Weights of a small transformer language model.
Architecture: learned positions, tied embeddings.
MLP neurons of a small language model. Each row is named by its layer, matrix (down: output weights) and neuron, and shows model dimensions 32-127. Each number is 200 + 20 x the weight over its row's rms, rounded and kept within 0 to 999.
A block is one neuron, or neurons of one layer that tend to fire together. After each block is what it responds to, as a language model described it from the Wikipedia text at the highest values.

L8.down19,180,243,246,188,214,182,182,165,175,179,207,218,187,197,199,205,173,201,203,200,205,209,192,181,176,187,214,221,239,202,188,200,199,149,174,229,215,198,189,198,223,201,217,192,228,172,195,206,164,177,195,227,216,212,223,217,213,208,200,243,211,212,185,195,189,205,175,176,196,184,219,172,191,188,176,206,214,157,197,243,191,178,200,191,203,227,241,151,182,181,195,216,185,197,185,199
L8.down120,214,201,215,216,198,225,220,207,176,162,232,190,220,205,188,192,217,227,216,207,193,197,189,196,194,172,182,209,182,193,188,225,223,174,252,215,212,196,229,209,224,196,164,227,202,231,210,187,219,225,161,224,205,207,185,206,173,195,240,188,192,202,196,208,161,194,186,205,201,195,177,203,217,187,166,154,209,213,240,219,181,222,237,168,175,249,202,216,186,223,216,201,205,184,168,171
L8.down241,226,174,203,177,213,176,194,211,183,190,228,181,208,188,197,237,167,226,214,209,204,216,209,210,187,167,190,222,152,170,200,198,197,211,226,178,196,172,193,193,216,202,169,213,178,172,201,215,175,210,202,186,190,188,213,218,194,183,199,194,201,209,197,200,192,235,194,201,177,167,204,219,194,193,212,220,201,199,190,225,235,221,208,193,197,176,241,207,176,183,197,186,218,211,202,195
L8.down337,192,207,177,239,187,187,182,224,182,181,206,215,196,232,207,193,215,196,224,204,172,197,219,200,180,180,221,216,135,192,202,214,208,205,182,213,223,165,246,245,202,193,225,212,208,193,226,183,220,203,211,221,201,205,173,192,195,202,212,182,186,202,175,204,197,200,198,195,208,205,192,207,209,216,181,195,219,198,203,139,215,217,217,228,188,195,215,216,203,230,211,172,240,208,178,216
L8.down547,177,228,232,227,220,217,208,192,206,170,206,194,220,185,199,199,196,190,179,176,229,195,194,207,196,218,174,213,180,182,184,220,195,191,192,234,169,206,176,203,185,200,198,193,210,216,167,194,247,182,186,207,192,172,196,181,207,202,207,182,215,211,219,191,208,182,175,203,243,250,228,185,216,210,216,180,188,195,183,193,212,212,180,202,184,164,180,171,212,216,210,185,207,198,223,202
L8.down565,233,189,213,218,206,197,181,234,210,178,164,172,159,182,165,227,191,208,188,237,197,207,173,190,203,204,211,209,209,172,187,178,194,224,196,168,195,178,191,209,181,181,190,186,226,209,182,205,216,228,220,203,228,205,194,180,222,182,178,198,232,221,209,220,209,194,181,184,206,199,218,221,226,189,179,185,176,192,194,229,196,192,185,157,191,195,236,222,174,191,181,164,208,189,227,184
L8.down602,168,190,221,193,207,204,197,192,196,189,203,218,204,229,221,241,185,170,227,185,194,180,190,208,173,212,192,180,213,200,188,192,221,233,198,209,162,229,197,197,224,225,211,215,228,193,191,212,205,176,192,201,222,214,187,181,243,191,156,256,220,213,180,254,179,195,234,193,176,210,191,170,179,214,214,229,202,194,221,175,218,201,218,187,221,202,194,184,172,223,174,186,195,194,249,174
L8.down768,219,177,212,187,162,209,202,199,197,197,196,213,175,218,221,212,226,198,229,212,173,186,188,216,185,237,152,205,143,158,185,206,215,204,190,209,187,180,181,177,182,211,194,183,176,231,171,248,182,128,193,188,167,187,187,171,199,208,206,207,215,181,200,198,173,190,172,223,201,198,186,188,200,192,167,195,219,217,199,217,219,192,227,208,201,188,230,217,198,223,198,196,179,192,189,186
Final piece of a person's first name, or a table cell divider, just before a surname in cast lists, election and sports tables, e.g. Christop-her, Mat-th-ew, Har-ry.

L6.down256,211,185,185,190,194,227,173,202,226,223,210,209,217,199,206,206,222,207,191,173,204,206,204,212,221,185,159,206,211,200,214,200,227,176,206,221,244,195,182,196,194,206,175,171,219,193,199,183,194,240,202,207,190,192,213,190,164,194,172,196,158,184,158,196,190,171,189,201,179,203,204,250,210,176,204,224,216,220,221,180,201,207,207,218,185,237,230,230,199,235,208,217,204,188,159,217
L6.down717,219,164,218,190,185,186,195,196,200,191,180,217,186,158,224,190,190,209,185,197,224,209,179,216,232,169,183,215,193,212,238,186,212,190,206,186,190,163,240,181,190,191,179,223,214,204,192,205,173,191,202,186,181,174,173,207,200,221,247,201,176,199,213,190,186,212,186,213,209,233,195,214,217,232,169,196,198,224,208,221,195,224,207,209,207,198,181,180,185,221,211,178,163,191,214,196
L6.down722,186,187,216,223,193,209,215,197,202,205,203,183,203,199,213,179,226,246,193,167,225,221,190,233,161,167,158,221,196,216,204,212,220,203,173,239,215,201,215,192,181,138,199,211,195,181,203,184,192,220,216,221,226,188,233,197,196,214,191,223,211,188,229,188,237,230,179,218,166,219,207,194,213,223,204,193,212,156,186,230,193,216,218,172,245,208,188,182,188,203,216,183,196,200,180,245
L6.down995,164,179,184,198,173,254,187,237,189,178,165,179,173,192,227,202,188,254,183,176,220,200,184,197,223,220,180,230,202,225,199,193,212,203,198,199,189,186,218,206,218,195,215,191,184,201,225,193,188,220,212,176,239,169,203,234,196,218,204,199,229,199,210,184,190,167,172,194,215,243,204,226,224,229,175,206,242,237,226,163,237,207,200,184,182,224,173,195,188,214,228,185,173,181,166,164
Digits, commas and decimal points inside multi-digit numbers, mostly vote totals, populations and measurements in tables, e.g. 15'3',400, 3','195, 29'.'5.

L6.down185,217,187,234,192,216,182,205,207,187,215,233,227,207,239,176,201,219,184,179,191,174,229,230,201,210,197,197,201,187,181,193,237,160,201,188,188,180,249,172,147,222,161,239,197,188,217,226,205,190,182,193,198,226,198,204,204,192,169,192,190,195,192,180,218,204,216,219,225,201,181,223,214,194,171,195,206,172,185,204,192,193,200,168,157,215,238,179,224,169,213,232,174,176,179,181,230
L6.down347,175,200,221,200,215,214,169,201,192,199,229,197,210,180,206,198,171,207,186,210,175,180,209,240,197,216,149,203,202,221,203,182,201,194,162,219,186,176,213,205,217,209,183,182,236,168,198,199,202,221,199,218,218,195,227,166,166,238,186,226,185,176,190,189,219,191,242,174,185,191,189,220,259,165,216,219,209,215,197,219,202,225,220,211,185,149,205,202,209,185,229,196,207,216,163,192
L6.down908,177,214,209,188,222,184,199,245,172,203,204,216,229,183,235,205,211,197,217,234,227,203,215,230,214,189,175,200,174,221,235,203,212,196,180,180,224,165,203,210,195,192,224,169,194,180,202,212,251,201,165,206,203,166,213,197,176,246,196,209,195,208,199,193,204,216,203,199,220,170,192,233,196,220,188,173,228,200,194,157,222,208,210,201,161,185,183,205,231,213,178,217,182,189,170,220
L6.down964,191,215,207,198,168,196,224,222,223,163,208,197,201,187,187,208,178,221,221,236,157,216,207,222,175,211,174,200,190,230,224,176,180,194,210,164,195,182,150,214,196,215,169,177,202,211,210,166,195,206,213,209,198,182,214,177,193,240,211,174,196,197,183,195,207,208,195,256,225,203,186,174,190,209,211,150,199,194,200,205,226,190,188,227,189,178,207,239,238,175,205,219,210,187,193,154
Closing word pieces of personal names, mostly first names, before a surname in sports, biography and credit text, e.g. Sim-on, Patr-ick, Anton-io.

L5.down59,234,196,187,173,200,199,212,208,226,178,211,209,224,212,212,217,217,211,217,222,197,158,210,202,213,204,180,198,211,249,209,200,172,167,177,187,182,170,185,190,253,201,201,168,185,197,194,197,188,213,182,209,188,212,205,194,194,213,190,219,172,197,183,178,176,224,197,226,190,186,223,222,189,205,174,182,209,217,204,197,221,212,205,233,169,197,198,206,191,221,218,226,198,206,194,215
L5.down1010,202,205,188,190,217,231,223,214,231,182,188,227,238,184,203,181,190,265,180,247,176,186,172,226,199,201,138,231,225,242,220,170,207,179,211,204,202,147,187,206,226,207,209,162,198,209,166,214,208,191,204,163,156,202,199,207,159,191,209,229,187,201,208,216,215,219,189,225,189,213,189,224,233,209,192,192,209,173,189,215,217,181,206,188,176,174,209,219,182,211,200,215,197,176,207,186
Final word pieces that complete a name split into tokens, mostly given names of people, as in Elizab-eth, Oli-via, Frank-lin; sometimes surnames or place names, as in Clin-ton, Aber-de-enshire.

L8.down152,196,196,146,212,196,220,180,204,211,168,195,210,193,173,199,197,190,231,206,198,225,223,206,244,182,232,201,186,179,207,218,230,208,170,217,230,166,213,187,185,183,184,205,240,217,191,189,232,195,191,200,206,203,203,151,171,220,193,161,220,198,223,195,235,195,172,176,178,242,190,190,193,202,194,192,197,208,199,210,196,186,212,175,214,186,199,192,157,205,207,205,220,187,221,234,243
L8.down182,214,216,172,157,194,172,195,225,154,170,200,178,209,192,210,187,198,197,196,203,205,198,221,211,215,176,224,169,197,228,244,168,226,209,195,206,193,209,180,166,202,220,212,180,199,203,186,197,177,194,210,210,185,209,214,190,190,199,236,212,212,205,162,202,204,195,173,169,185,200,205,203,240,189,183,215,202,196,231,204,219,175,163,220,201,188,170,187,177,179,161,209,200,186,217,220
L8.down533,200,206,210,165,210,211,180,188,218,142,233,184,208,190,210,185,188,195,181,231,188,180,167,210,196,221,164,204,210,196,196,178,212,212,206,212,184,200,198,225,166,217,180,217,226,192,212,208,198,196,239,180,196,203,218,223,174,157,173,200,176,202,167,200,158,205,195,207,222,158,220,190,212,163,212,186,188,236,213,180,232,194,226,185,188,211,200,216,212,175,237,181,190,208,197,234
L8.down571,210,224,187,232,197,202,205,209,217,214,192,183,209,225,208,198,204,202,193,191,234,219,184,222,199,183,194,210,222,218,185,207,193,182,187,212,191,214,165,175,196,217,234,235,241,206,181,209,215,166,181,226,194,210,189,187,197,205,175,203,192,207,146,207,181,160,189,218,187,213,207,213,207,214,188,201,193,207,198,207,189,216,174,221,211,213,216,194,163,183,186,138,164,203,173,211
L8.down644,207,206,199,223,195,237,200,224,212,193,186,191,204,205,191,202,178,192,224,160,209,198,181,165,221,213,171,213,208,216,199,157,202,187,196,195,226,199,247,210,175,216,210,225,205,188,219,214,235,187,190,169,190,183,168,197,206,205,200,245,218,203,229,226,183,191,193,154,197,197,232,161,179,166,226,191,194,223,170,215,214,199,181,180,227,217,194,191,233,181,181,212,216,196,207,159
L8.down699,192,213,189,200,186,175,221,183,189,223,202,178,183,196,189,196,190,196,168,183,218,224,203,194,187,169,230,206,226,187,198,191,160,178,184,194,205,197,194,171,222,181,201,228,224,226,181,228,193,227,209,172,198,153,193,194,235,219,203,163,216,179,210,212,200,232,185,186,181,202,218,163,208,193,213,172,198,171,176,212,223,189,208,177,231,201,217,196,215,219,178,210,169,209,215,181
L8.down985,168,238,186,192,189,157,167,194,210,186,185,226,208,224,248,213,157,197,171,181,218,180,176,216,201,189,199,198,188,195,212,193,214,217,170,209,201,176,201,196,196,237,171,242,209,176,195,210,207,201,204,189,226,187,211,202,202,200,210,185,211,214,198,186,206,156,218,217,222,217,237,222,181,191,214,243,205,203,196,192,223,192,198,194,217,193,202,207,171,219,232,199,198,185,225,194
L8.down989,205,217,170,197,210,223,201,224,192,217,176,173,206,212,196,173,150,182,185,194,202,210,182,179,180,203,196,227,194,204,192,186,199,202,198,189,197,210,224,202,193,233,245,207,238,151,194,217,221,184,175,225,209,174,203,225,173,152,216,173,211,212,183,179,216,184,228,200,175,230,193,221,215,208,208,214,213,210,172,213,193,221,223,164,207,198,194,169,216,208,177,224,201,208,197,228
Decimal points, thousands commas, colons and degree or minute marks inside numbers, e.g. 661.53, 7,495, 5:31, also "approximately" before a figure.